config = dict(
    num_hidden_layers=22,
    hidden_size=320,
    num_attention_heads=10,
    num_key_value_heads=10,
    head_dim=32,
    intermediate_size=1920,
    vocab_size=3214,
    hidden_act='gelu',
    norm='layernorm',
    norm_place='pre',
    norm_eps=1e-06,
    positions='alibi',
    qk_norm=False,
    attn_scale=0.177,
    bias='all',
    tie_word_embeddings=True,
    parallel_block=False,
    init='normal',
    init_std_qkv=0.0249,
    init_std_o=0.00375,
    init_std_up=0.0249,
    init_std_down=0.00375,
    optimizer='adam_variant',
    learning_rate=0.00113,
    beta1=0.9,
    beta2=0.98,
    weight_decay=0.089,
    lr_head=0.00298,
    max_grad_norm=1.0,
    warmup_steps=335,
    schedule='wsd',
    decay_fraction=0.802,
    decay_shape='linear',
    final_lr_fraction=0.0,
    batch_tokens=[32768, 65536],
    max_seq_len=768,
    doc_mask=True,
    train_tokens=542700000,
    max_steps=11279,
    dataset='wikipedia_en',
)
MLP neurons of a small language model. Each row is named by its layer, matrix (up: input weights; down: output weights) and neuron, and shows model dimensions 240-303. Each number is 50 + 12 x the weight over its row's rms, rounded and kept within 0 to 99.
After each neuron's rows, "fires in" lists the words (lower case) most often at its 100 highest values on Wikipedia text that the model never trained on.

L4.up1873:49 48 33 36 53 62 52 63 50 49 38 40 43 38 49 42 71 49 54 73 37 62 50 49 42 39 60 51 54 68 47 37 37 57 49 48 49 65 61 65 62 61 24 46 59 25 39 79 47 51 45 50 42 47 56 27 55 51 64 67 40 41 55 50
L4.down1873:52 65 37 45 59 26 50 60 46 47 59 45 61 56 63 33 46 49 82 19 52 69 56 36 59 70 51 42 34 51 54 40 52 77 65 69 41 61 54 51 52 50 45 39 32 57 53 36 44 62 39 23 26 46 47 45 65 21 51 33 59 54 53 73
fires in: "of", "recording", "getting"

L5.up1695:37 50 42 61 44 78 49 48 48 51 36 48 42 40 60 55 64 49 55 52 33 38 82 64 47 53 50 68 62 72 71 53 42 56 62 61 58 57 41 54 58 65 37 48 45 45 44 61 48 48 37 46 60 58 38 49 71 43 72 40 49 41 29 52
L5.down1695:53 51 37 37 52 24 47 58 62 51 42 22 53 49 52 40 53 47 49 56 67 55 76 53 45 56 40 51 29 40 44 49 58 44 48 68 71 41 58 49 50 42 57 60 36 61 63 62 44 64 41 26 51 39 50 29 49 39 55 58 52 43 43 68
fires in: "of", "west", "wild", "way", "walter", "street"

L4.up1154:36 41 44 54 53 46 35 77 69 52 50 55 58 73 51 47 64 38 56 65 64 42 51 67 45 42 51 43 53 51 53 57 29 40 80 33 39 65 49 45 35 70 29 49 54 56 56 38 53 53 56 44 48 65 33 34 48 48 64 46 53 55 39 44
L4.down1154:72 75 43 47 45 44 31 36 54 57 50 45 55 53 65 37 32 38 76 43 52 51 55 40 57 57 71 48 39 29 35 52 47 43 50 53 56 62 35 43 41 54 46 64 50 43 53 60 41 62 42 63 13 43 59 63 50 58 45 61 58 49 34 60
fires in: "they", "it", "she", "officially", "initially"

L5.up1285:37 37 40 43 43 65 58 67 67 50 30 48 46 60 60 42 49 66 42 49 55 60 36 73 56 40 35 70 57 42 56 43 47 48 55 60 35 52 51 48 59 44 38 45 35 39 62 66 38 59 49 63 57 54 57 46 58 53 56 50 46 58 39 42
L5.down1285:46 45 61 40 49 55 64 52 67 73 37 59 56 57 47 61 26 60 50 49 67 26 41 66 47 40 35 59 33 32 66 48 61 37 45 54 63 45 47 49 46 48 70 48 36 65 68 44 44 52 51 52 38 56 56 47 71 43 51 42 41 57 54 49
fires in: "in", "at", "intelligence", "when", "insurance"

L4.up20:29 45 56 55 22 38 60 48 59 69 50 44 46 60 50 68 62 42 37 47 71 52 40 55 34 50 68 61 56 49 48 57 60 50 46 31 29 38 38 41 45 49 46 85 57 51 51 65 44 76 77 56 53 35 55 27 50 60 45 53 65 77 68 50
L4.down20:28 53 56 47 30 47 50 53 52 49 75 41 56 46 46 64 43 56 57 41 54 78 42 49 33 45 39 58 31 40 46 46 77 44 57 41 52 42 47 54 52 47 53 72 45 64 49 43 36 48 60 41 47 52 55 40 42 42 50 43 48 72 77 50
fires in: "the", "its", "federal", "scientific", "national", "his"

L5.up72:41 50 62 28 43 51 52 47 40 48 51 43 67 24 65 24 53 84 53 37 32 47 59 67 52 48 77 56 48 29 58 50 62 58 51 45 58 49 47 34 85 42 42 44 52 42 68 32 37 34 70 50 69 67 36 54 51 54 33 65 44 46 51 50
L5.down72:60 68 37 73 51 48 54 49 56 48 66 39 50 58 60 69 41 62 70 38 55 44 39 56 44 58 33 54 43 73 45 56 32 37 44 48 29 54 65 55 43 66 55 36 38 69 48 57 64 55 54 46 47 49 57 49 45 36 55 31 53 55 56 45
fires in: "0", "prison", "reserves", "drums"

L4.up1580:52 47 53 52 42 44 58 44 70 61 34 40 51 39 40 49 57 50 42 48 47 53 41 39 53 50 47 43 48 49 44 48 48 83 66 48 52 71 47 43 72 69 45 70 54 49 56 50 35 45 31 70 53 48 41 38 51 57 63 42 36 44 48 50
L4.down1580:59 58 46 34 51 53 66 48 33 43 54 56 60 44 54 68 70 15 75 58 63 59 44 44 61 33 54 22 42 59 56 47 57 51 35 45 69 42 60 52 42 47 77 39 54 52 41 34 50 48 41 43 49 24 42 52 52 40 69 55 61 52 45 61
fires in: "of", "own", "assistant", "and", "head"

L5.up712:55 23 49 60 40 28 30 62 51 52 28 53 58 61 34 38 53 50 47 57 57 56 66 66 57 43 71 49 52 55 53 70 24 26 67 44 48 34 59 73 54 47 29 59 52 52 68 51 44 38 52 57 66 42 53 35 38 61 78 50 46 46 22 48
L5.down712:50 70 69 55 60 51 37 48 54 55 38 51 38 56 45 43 52 56 30 41 48 64 59 34 25 44 48 61 32 25 52 57 30 46 48 58 61 40 42 43 62 64 46 35 50 60 43 47 68 51 59 52 57 50 71 50 61 42 55 61 74 42 26 31
fires in: "station", "it", "building", "which", "series", "site"

L13.up956:57 60 47 38 55 53 36 42 45 53 52 59 58 47 55 52 70 56 72 74 48 64 59 57 61 44 47 62 44 46 45 50 45 66 74 37 44 39 67 54 40 60 45 57 42 34 38 55 52 62 63 40 50 58 46 58 49 60 45 39 59 63 34 50
L13.down956:67 54 40 53 51 66 63 40 50 48 61 75 47 58 64 50 37 45 76 32 59 39 72 39 40 49 42 56 50 45 37 36 56 39 51 39 65 54 63 47 55 77 48 59 23 38 34 66 54 53 52 56 18 50 58 48 69 45 40 44 52 54 45 67
fires in: "he", "i", "they", "we"

L4.up818:49 44 45 36 33 52 68 74 47 47 53 44 40 56 54 70 58 47 50 59 62 43 59 64 27 46 55 54 55 65 53 44 48 40 67 25 39 81 37 24 48 38 23 41 72 52 54 36 51 56 52 49 49 36 42 36 46 62 58 50 60 60 61 44
L4.down818:24 69 50 74 54 32 56 47 49 65 57 62 33 33 31 35 59 46 47 30 62 26 44 28 33 60 52 40 33 37 37 44 59 42 49 46 47 37 61 58 43 47 55 76 68 48 53 56 49 41 74 54 38 46 59 31 38 39 42 50 51 47 21 66
fires in: "this", "it", "that", "the"

L4.up1016:56 50 68 37 52 40 50 54 58 53 64 33 51 48 62 67 58 42 79 65 31 41 16 49 65 58 42 77 61 71 51 50 50 54 38 56 58 64 42 40 43 52 51 38 39 45 51 56 48 94 29 67 41 62 52 61 40 61 61 53 48 44 32 63
L4.down1016:33 38 23 58 34 41 41 62 49 38 60 58 57 60 46 57 25 45 50 43 80 54 50 58 24 38 44 53 30 37 62 61 40 33 51 64 50 59 64 71 52 44 44 58 33 76 49 36 34 48 36 45 55 47 61 46 69 66 50 49 58 30 49 45
fires in: "as", "which", "coffee", "score", "see", "available"

L13.up1790:46 48 58 36 32 48 52 46 55 54 40 46 34 38 32 52 62 44 61 58 65 55 29 38 57 37 57 33 61 43 62 61 48 84 27 61 35 35 56 54 63 78 47 57 73 37 35 60 49 61 46 48 63 66 46 47 40 65 55 68 40 52 65 53
L13.down1790:54 54 56 37 40 50 58 63 29 35 45 73 57 39 52 63 65 49 49 52 59 41 45 14 44 49 58 38 26 48 44 37 52 58 51 62 51 63 42 62 65 66 43 60 56 40 61 52 47 67 51 55 42 66 34 38 51 62 38 50 46 57 47 59
fires in: "of", "to", "and", "with", "from", "than"

L13.up686:64 36 46 55 61 52 44 56 48 61 54 48 58 63 46 42 48 42 72 63 52 33 54 53 40 51 51 61 58 59 63 45 53 43 64 53 60 62 43 45 46 41 49 56 45 48 49 51 33 58 56 47 64 59 42 71 50 54 44 42 55 49 41 24
L13.down686:51 66 45 41 61 38 34 50 34 54 80 42 41 44 42 30 50 55 60 37 49 53 44 45 52 37 49 59 28 35 60 43 38 52 55 43 46 44 67 59 50 47 52 56 46 51 36 39 48 53 47 48 21 61 44 48 43 55 43 76 33 50 54 45
fires in: "and", "was", "later", "were"

L4.up983:52 49 46 46 39 72 56 47 43 31 31 36 21 48 55 58 58 71 39 50 71 59 48 39 49 33 63 61 53 48 60 34 67 48 65 50 48 45 34 52 67 47 38 60 75 32 44 43 45 35 44 62 45 39 64 46 54 37 57 53 46 29 45 56
L4.down983:63 34 62 49 48 46 51 46 68 48 48 54 35 70 48 54 33 49 52 69 58 41 43 51 49 44 51 45 45 45 41 74 42 48 53 29 51 41 70 63 69 80 63 38 51 57 24 51 32 31 75 50 47 46 56 36 70 53 52 35 48 37 48 53
fires in: "of", "through", "such", "via", "used", "in"

L4.up1793:43 52 39 59 60 68 68 58 48 55 39 40 53 42 51 65 42 52 64 57 58 50 45 52 60 43 64 73 56 68 60 34 38 39 51 55 61 44 58 60 32 54 46 48 54 45 55 56 40 56 36 42 41 46 61 20 55 51 33 30 44 52 49 50
L4.down1793:60 49 45 45 51 30 44 52 46 56 35 61 48 45 30 42 54 41 79 55 38 38 50 57 27 40 36 72 38 52 47 28 56 63 50 47 95 48 53 59 61 53 63 40 42 45 38 56 33 54 52 54 26 64 64 25 61 42 56 53 41 62 54 45
fires in: "3", "of", "ii", "background", "iii", "4"

L5.up105:48 48 38 48 64 45 66 40 42 67 39 44 48 60 64 52 55 49 62 70 63 58 43 53 51 42 56 25 55 61 69 39 58 47 53 63 44 50 45 47 56 63 50 51 23 32 54 59 33 55 33 75 36 39 61 29 64 70 48 68 34 31 45 46
L5.down105:54 56 40 57 55 36 62 51 56 50 55 50 52 58 61 69 50 54 37 34 55 48 25 15 51 45 41 45 34 44 24 43 55 36 49 26 71 55 82 47 38 60 70 60 33 44 67 45 37 70 53 50 07 65 61 40 62 67 49 45 44 62 44 57
fires in: "from", "for", "on"

L5.up788:50 25 49 31 26 45 39 58 44 68 54 68 68 75 51 47 34 29 50 52 51 52 76 62 57 50 56 26 64 48 52 38 15 52 76 71 65 55 50 49 37 49 30 81 60 46 49 59 59 41 57 44 33 56 33 90 36 53 59 29 57 69 54 57
L5.down788:46 55 45 45 45 60 55 51 14 55 49 50 32 71 45 45 47 41 51 53 57 51 45 55 35 41 41 50 48 40 41 39 45 44 47 59 50 60 41 42 34 68 76 68 74 60 58 49 58 50 54 45 35 47 56 33 52 63 52 58 48 45 65 46
fires in: "first", "initially", "originally", "officially", "formerly", "early"

L13.up571:46 49 47 56 52 70 65 54 50 46 43 47 44 53 52 28 66 80 32 48 45 47 40 53 54 29 50 25 74 63 86 31 60 68 60 52 59 62 28 66 63 53 53 56 61 31 45 56 45 52 41 76 41 64 47 40 41 68 53 48 21 33 26 51
L13.down571:44 72 57 08 48 47 56 36 56 64 45 62 44 54 42 59 49 42 44 58 71 43 64 24 58 41 70 36 70 41 53 66 67 61 59 26 66 57 39 58 57 68 44 69 77 40 18 43 62 34 48 68 41 66 53 38 55 55 57 49 43 42 72 61
fires in: "of", "with", "on", "and", "from"

L13.up311:55 53 56 52 45 66 68 40 42 35 76 58 33 58 45 52 52 54 55 54 59 46 22 35 49 44 50 48 37 43 58 23 62 34 50 35 53 52 48 64 59 46 49 51 60 48 58 41 39 39 51 65 32 39 42 48 60 41 49 56 72 50 61 45
L13.down311:56 48 50 47 64 50 70 71 44 51 53 52 46 52 48 39 47 46 32 29 62 19 35 53 54 56 68 24 39 68 54 27 64 47 57 57 60 44 38 51 47 74 58 30 60 34 72 74 34 51 71 68 36 39 38 55 63 69 52 40 53 46 43 45
fires in: "2024", "2023", "2022", "2025", "security"

L5.up1794:31 54 52 25 40 40 25 45 54 65 46 68 33 55 48 48 58 49 62 58 42 25 40 61 37 48 51 80 43 49 52 44 54 39 70 54 61 49 29 53 41 51 47 59 39 44 69 58 43 45 57 46 54 59 55 54 57 64 50 40 57 41 39 57
L5.down1794:50 63 54 41 64 40 47 35 62 61 59 52 51 53 52 46 45 42 67 55 57 43 37 59 36 45 38 49 55 40 49 18 61 35 56 60 25 48 54 57 39 50 61 55 50 41 49 48 60 45 63 44 31 53 51 46 64 55 42 34 52 65 54 54
fires in: "is", "was", "been", "be", "were"

L4.up1348:60 47 27 49 60 63 56 73 54 39 52 58 62 37 59 38 44 53 42 49 53 37 49 39 64 25 70 25 41 55 55 42 54 59 61 27 60 53 21 45 57 67 54 45 32 52 53 35 51 49 36 57 51 59 53 48 51 40 51 54 46 37 41 55
L4.down1348:53 29 57 55 48 64 46 43 37 42 42 47 69 50 48 38 55 62 42 62 47 55 52 37 43 53 58 40 54 51 35 62 47 53 42 64 61 28 55 22 54 47 22 43 47 59 59 52 49 43 62 63 40 74 40 35 48 42 59 41 50 60 59 52
fires in: "by", "through", "of", "with"

L5.up130:51 51 48 55 23 69 64 67 52 68 24 62 48 50 53 54 46 36 33 60 29 56 53 35 51 54 61 53 50 76 77 43 56 35 56 59 55 62 53 38 58 49 48 63 55 34 51 59 44 32 36 43 58 39 43 66 57 55 55 65 58 36 63 39
L5.down130:41 57 35 31 56 61 64 74 52 39 52 54 45 41 56 74 55 59 68 43 52 54 50 28 53 57 51 56 63 48 40 52 81 66 52 45 55 52 53 39 60 66 44 48 56 67 66 61 53 63 39 49 42 33 79 48 54 43 52 45 59 49 49 41
fires in: "of", "under", "super", "season"

L4.up520:34 49 52 46 64 43 67 57 60 57 52 60 36 67 39 42 36 49 38 63 58 48 34 52 70 43 59 14 59 75 59 36 45 49 56 48 40 70 44 48 52 43 48 68 54 46 63 55 42 59 50 46 44 30 50 47 65 46 79 44 62 50 50 32
L4.down520:63 57 47 52 31 60 59 26 47 53 52 65 50 57 47 58 46 42 60 49 38 59 31 40 38 53 36 44 37 56 36 48 38 38 40 62 62 58 66 56 70 47 61 57 49 49 56 68 66 52 35 55 29 55 75 58 57 58 65 27 44 46 45 39
fires in: "from"

L5.up852:40 51 46 42 65 60 42 42 27 53 43 38 54 50 44 53 48 50 51 49 42 33 51 48 43 43 66 49 52 57 41 49 37 34 75 54 58 43 36 47 46 64 59 61 69 52 46 39 61 44 50 53 46 39 53 41 55 43 43 41 53 55 45 56
L5.down852:57 58 49 52 63 43 74 57 48 45 68 42 64 48 50 57 45 32 44 53 53 32 54 47 28 49 47 38 52 57 39 41 56 40 46 36 61 58 57 54 63 39 40 44 57 58 60 48 42 31 56 56 47 35 52 45 48 50 64 44 48 54 69 56
fires in: "as", "ii", "died", "iii", "born", "himself"

L4.up805:52 48 42 58 57 63 55 99 51 63 49 66 49 64 48 50 66 56 50 42 56 49 42 68 53 08 49 30 48 62 64 27 54 46 61 49 45 56 21 67 49 54 52 67 47 50 38 48 40 58 50 63 53 34 23 29 49 57 48 46 41 56 59 56
L4.down805:45 31 47 55 68 45 38 67 45 47 62 47 75 59 46 55 44 60 36 48 50 65 39 54 61 52 35 39 45 70 64 36 44 33 60 69 46 41 57 54 49 66 52 80 56 62 39 55 52 42 51 60 44 61 38 51 75 44 49 55 44 67 38 58
fires in: "of", "at", "from", "with"

L5.up1113:57 50 49 56 40 61 57 50 58 36 60 79 70 36 53 56 47 56 48 54 51 46 47 40 45 41 63 34 66 47 62 54 50 36 70 50 62 61 43 70 56 48 24 59 51 37 48 56 20 39 59 33 46 69 45 65 37 93 67 51 63 56 42 57
L5.down1113:66 50 33 72 67 51 79 57 48 51 66 63 41 36 74 70 48 50 52 58 38 48 55 56 44 43 46 43 46 54 71 35 66 57 50 52 45 52 57 47 54 48 41 51 27 71 60 54 45 61 59 49 45 72 46 53 46 60 49 44 53 37 38 31
fires in: "than", "like", "against", "to", "over", "as"

L5.up659:38 48 41 39 50 57 54 72 63 40 36 54 42 37 40 45 55 57 66 53 68 56 61 53 68 47 56 61 51 67 43 42 32 48 64 34 48 61 50 58 69 44 47 49 47 45 45 45 41 46 40 44 60 57 49 45 49 61 46 51 43 41 34 34
L5.down659:51 49 61 50 57 57 52 63 50 41 30 58 51 33 31 68 58 50 51 74 33 50 37 51 39 44 58 85 70 23 39 27 48 48 49 61 66 61 50 36 59 64 56 54 53 45 56 48 24 58 46 70 50 55 57 47 64 60 53 55 32 51 55 52
fires in: "where", "when", "bring", "want"

L4.up1809:42 48 48 40 49 71 53 54 40 41 59 47 50 45 52 40 82 60 66 75 53 64 61 64 62 27 66 38 55 56 42 47 52 29 51 40 70 46 46 52 39 60 64 57 67 48 63 44 44 41 49 46 52 42 36 39 50 53 24 56 58 57 40 33
L4.down1809:67 59 52 56 78 63 52 66 56 47 37 50 47 37 50 63 57 48 33 50 44 58 44 48 62 50 50 50 35 67 54 39 62 39 54 45 70 54 48 71 46 67 55 74 59 46 50 42 55 36 32 50 23 49 48 53 43 54 33 58 53 27 46 41
fires in: "2024", "2025", "2023", "2022", "2026", "2021"

L13.up1711:43 50 54 63 57 49 67 55 56 45 51 40 46 47 47 42 51 61 47 57 51 58 46 48 58 37 54 53 41 53 45 40 57 64 63 58 47 56 35 72 60 53 54 72 44 45 55 62 55 52 34 66 46 52 56 45 69 44 45 45 40 25 51 48
L13.down1711:38 66 42 35 41 44 65 45 39 70 50 49 50 39 71 75 65 68 54 52 64 51 50 43 38 46 60 58 39 39 37 68 55 44 66 54 63 63 44 63 53 57 35 74 56 66 28 66 38 50 24 51 46 44 48 35 49 61 54 42 26 60 63 41
fires in: "from", "with", "granted", "via", "for", "on"

L13.up1815:37 39 36 55 69 65 38 47 39 71 58 45 56 69 54 59 54 34 61 82 42 33 44 29 50 46 51 59 66 67 68 30 21 45 46 46 58 65 59 47 58 58 54 46 40 38 45 54 57 66 29 44 65 61 35 43 57 71 57 64 55 64 56 31
L13.down1815:63 58 46 39 56 59 53 29 58 63 54 37 56 55 63 58 49 53 58 49 36 58 29 50 50 28 27 42 60 29 29 65 63 33 75 33 55 66 57 52 47 56 54 34 53 60 52 70 62 54 76 45 28 45 50 57 58 43 46 39 75 60 64 59
fires in: "he", "also"

L5.up1790:34 56 63 56 59 53 36 54 70 56 36 56 54 34 50 27 79 53 53 50 47 59 60 67 50 43 60 39 45 48 55 41 57 57 52 10 44 54 67 52 53 40 57 43 34 52 71 54 35 40 50 35 50 40 33 18 30 56 59 58 60 40 35 35
L5.down1790:30 32 51 67 37 44 50 49 59 50 75 50 54 40 62 54 23 52 56 43 44 64 51 53 50 63 57 65 48 43 24 45 62 36 54 48 47 30 69 45 43 38 65 46 66 48 49 46 65 21 60 37 47 42 57 67 54 73 66 69 42 58 51 53
fires in: "army", "war", "attacks", "marriage", "attack", "service"

L13.up1196:53 60 43 43 47 57 44 57 52 45 49 47 82 51 43 27 72 58 51 59 45 61 32 51 48 32 62 26 62 52 52 75 53 41 64 64 47 52 51 43 55 41 35 60 71 51 31 41 33 51 76 54 52 28 55 30 61 64 40 54 64 70 53 50
L13.down1196:59 59 61 44 52 64 52 48 67 27 56 69 56 39 44 53 69 56 38 38 43 67 47 41 31 66 54 39 57 63 46 44 65 49 47 68 63 42 38 42 71 68 53 53 41 62 61 26 50 58 61 26 37 49 32 46 52 42 42 28 44 45 48 64
fires in: "s", "its", "his", "her", "their"

L4.up1842:54 44 42 52 45 54 58 47 43 46 29 48 51 29 47 46 65 56 30 62 65 57 47 51 53 32 60 55 53 88 50 47 33 57 75 29 58 44 53 52 63 36 34 59 43 40 45 28 46 77 47 47 54 78 50 50 36 46 56 63 59 56 32 63
L4.down1842:49 53 62 45 52 53 55 46 33 43 58 44 47 46 54 42 57 42 35 45 55 40 61 39 32 34 75 42 54 57 47 55 45 46 47 50 69 51 36 55 70 47 50 51 50 49 36 36 61 68 48 65 42 72 53 52 23 35 42 31 30 62 30 61
fires in: "by"

L4.up1721:40 50 41 43 61 52 62 76 48 47 38 45 53 58 48 57 72 53 45 57 56 31 42 58 39 32 48 31 52 55 56 39 27 40 74 43 51 47 37 46 64 41 44 52 51 40 42 45 33 48 64 31 60 72 47 62 42 71 46 71 54 31 35 33
L4.down1721:43 47 40 40 65 57 70 42 59 61 53 58 73 58 54 67 59 63 58 59 49 42 38 52 42 40 34 33 27 62 59 34 43 51 61 36 73 59 52 43 64 64 52 60 49 50 34 32 50 55 49 41 62 53 48 59 39 71 43 35 34 39 40 67
fires in: "with", "by", "without"

L4.up273:40 45 58 36 44 73 39 52 56 18 84 40 53 66 49 21 52 59 68 49 70 52 65 56 48 48 57 31 54 52 57 44 40 45 38 53 48 40 52 55 50 46 29 37 32 42 51 48 56 30 58 45 64 50 56 50 53 31 71 35 48 56 61 37
L4.down273:69 28 52 57 50 51 30 70 44 71 64 44 47 66 56 44 48 47 91 37 29 37 62 41 42 56 47 75 61 68 64 38 57 27 37 38 69 44 44 45 57 28 32 40 53 40 36 52 44 45 39 48 55 43 59 48 61 63 28 64 56 30 45 33
fires in: "history", "court", "law", "crime", "madness", "empire"

L4.up1634:50 47 44 55 55 50 21 51 41 59 46 55 61 62 34 42 49 50 45 72 44 56 46 69 54 52 34 55 62 53 53 60 42 36 66 34 66 38 53 68 62 62 48 50 51 61 54 49 56 29 45 46 46 80 38 58 33 40 75 64 47 73 51 48
L4.down1634:31 39 41 66 35 35 37 53 70 47 54 69 49 40 61 43 34 62 57 57 43 52 51 64 54 47 50 54 78 58 39 41 54 45 47 46 45 43 53 51 61 43 43 51 35 53 79 50 56 30 57 63 52 58 63 67 21 45 83 63 67 42 57 59
fires in: "work", "now", "works", "working", "worked", "done"

L5.up876:38 58 42 56 55 51 44 75 71 44 65 50 56 53 38 47 51 46 55 61 64 43 58 58 48 44 61 42 47 34 53 44 51 57 75 50 45 60 41 23 74 48 30 38 47 42 61 40 36 54 70 33 54 47 35 62 45 79 57 55 56 63 45 33
L5.down876:34 52 50 69 53 47 28 60 52 28 54 59 44 40 54 54 27 53 39 40 32 57 61 57 55 42 56 42 32 35 62 64 44 62 53 45 51 75 37 58 73 45 45 42 39 43 82 22 40 49 52 41 56 58 44 43 37 35 59 48 38 59 42 60
fires in: "while", "them", "him", "you", "whilst", "themselves"

L4.up657:52 38 51 63 52 57 55 54 58 40 33 32 46 52 29 54 62 55 58 64 52 53 53 44 47 46 52 28 58 46 53 66 50 36 66 59 63 42 50 53 67 50 31 57 56 52 56 47 41 75 44 60 58 47 46 51 35 62 60 44 51 56 43 47
L4.down657:58 62 33 58 56 47 52 58 61 63 61 54 66 60 38 54 37 37 47 57 60 58 41 40 57 63 45 61 69 46 57 44 73 52 38 45 54 51 57 48 65 42 51 49 51 53 80 24 69 47 56 38 55 58 34 68 68 49 58 63 60 58 40 30
fires in: "than", "like", "be", "as", "those"

L13.up291:40 52 41 58 33 70 43 71 50 57 46 37 59 63 49 46 40 45 47 37 31 74 53 51 53 56 72 48 81 39 51 51 57 29 63 49 43 52 25 43 62 34 57 58 48 45 47 72 63 46 58 60 36 47 36 41 46 56 50 31 63 54 36 48
L13.down291:51 57 53 65 51 74 36 55 39 37 59 36 22 43 28 44 38 54 54 47 25 79 52 48 52 62 42 44 42 30 66 63 65 56 42 54 78 46 47 51 29 64 69 67 42 52 49 61 42 79 68 36 54 43 39 50 39 52 57 41 46 76 55 49
fires in: "s", "own", "co", "its", "their", "his"

L5.up845:47 49 46 51 51 40 24 79 55 55 42 46 36 46 59 47 41 55 28 41 31 49 54 77 37 52 59 51 40 44 40 54 40 57 59 55 41 56 68 63 58 55 37 59 55 49 36 53 59 49 57 55 58 42 58 38 46 61 42 39 70 61 36 60
L5.down845:55 70 31 46 47 51 59 25 44 48 41 79 69 50 65 44 78 52 47 57 47 44 41 47 29 23 45 52 45 49 42 47 46 51 53 55 55 56 56 33 54 57 60 39 41 34 36 44 55 53 57 48 32 63 33 57 57 27 74 60 52 59 41 42
fires in: "railway", "airport", "temple", "building", "station", "line"

L5.up1762:29 32 47 57 54 42 66 49 68 65 35 46 46 53 52 50 65 49 54 43 62 62 51 61 50 49 49 64 69 66 60 60 46 51 52 37 30 88 46 41 59 51 33 52 51 36 69 76 32 61 50 50 52 52 42 56 44 74 43 59 44 52 46 63
L5.down1762:38 44 43 43 73 65 25 42 48 43 65 50 57 48 73 38 28 60 42 42 42 68 63 55 47 40 59 53 68 58 63 62 67 52 36 57 21 79 54 60 56 72 63 37 47 36 70 40 36 40 35 43 46 52 51 52 51 73 60 57 48 61 43 73
fires in: "even", "what", "while", "white", "whilst"

L4.up329:50 39 51 46 52 63 47 54 73 62 49 69 32 39 36 51 53 55 44 43 60 63 55 48 46 31 49 71 53 42 66 39 50 56 67 45 47 38 44 71 66 37 64 59 42 76 54 46 57 52 39 58 46 50 50 68 40 80 48 56 36 23 36 43
L4.down329:43 36 48 34 26 57 46 39 55 40 46 52 32 50 48 54 41 50 52 48 39 46 63 64 27 44 76 69 47 54 53 51 34 62 34 75 55 31 24 57 51 62 64 43 47 55 76 42 34 57 49 59 64 61 74 41 56 75 51 44 44 32 47 48
fires in: "used", "left", "use", "uses", "to"

L4.up1561:32 42 35 56 45 47 64 58 70 33 34 56 53 46 36 48 76 50 49 70 70 39 31 49 45 13 59 29 40 60 51 43 51 69 48 24 75 48 40 30 48 35 47 48 50 50 55 42 29 68 44 77 50 55 55 41 56 50 62 61 27 33 64 36
L4.down1561:45 43 55 37 37 37 55 41 54 49 39 55 69 47 66 62 36 57 51 47 61 42 27 37 60 34 37 57 40 26 47 33 42 51 63 33 92 66 62 48 60 52 53 70 39 50 56 28 52 38 50 57 26 58 50 55 54 47 48 45 41 50 54 64
fires in: "by", "to", "with", "before", "without"

L13.up1311:35 41 40 24 44 52 53 68 36 67 59 58 30 76 55 41 57 55 44 49 42 43 47 67 45 37 47 46 52 41 66 53 43 36 56 37 40 66 57 65 43 39 62 49 50 44 66 51 43 49 54 77 42 34 26 78 50 55 51 59 56 68 71 54
L13.down1311:61 24 54 39 51 60 45 36 63 59 62 54 65 61 49 44 51 35 43 46 58 48 49 58 54 53 58 63 46 52 74 73 42 44 66 48 50 55 43 35 59 36 41 41 31 58 74 43 28 36 75 53 33 44 65 59 57 29 68 53 23 60 65 47
fires in: "for", "while", "in", "when", "to", "although"

L13.up1124:37 46 34 35 45 73 59 33 34 73 38 63 54 51 49 32 69 60 74 61 25 47 59 52 54 31 68 59 41 50 53 45 72 27 67 54 46 50 45 60 64 52 41 63 50 27 50 45 43 37 43 42 48 42 60 50 55 71 55 59 51 35 59 56
L13.down1124:68 55 61 55 72 60 33 39 53 43 63 62 46 51 45 51 49 35 57 36 58 25 66 56 51 50 50 59 43 40 59 48 42 40 38 47 49 53 46 22 72 48 52 44 52 26 57 48 39 37 75 36 52 48 51 35 72 40 67 65 33 71 57 61
fires in: "of", "was", "in", "were"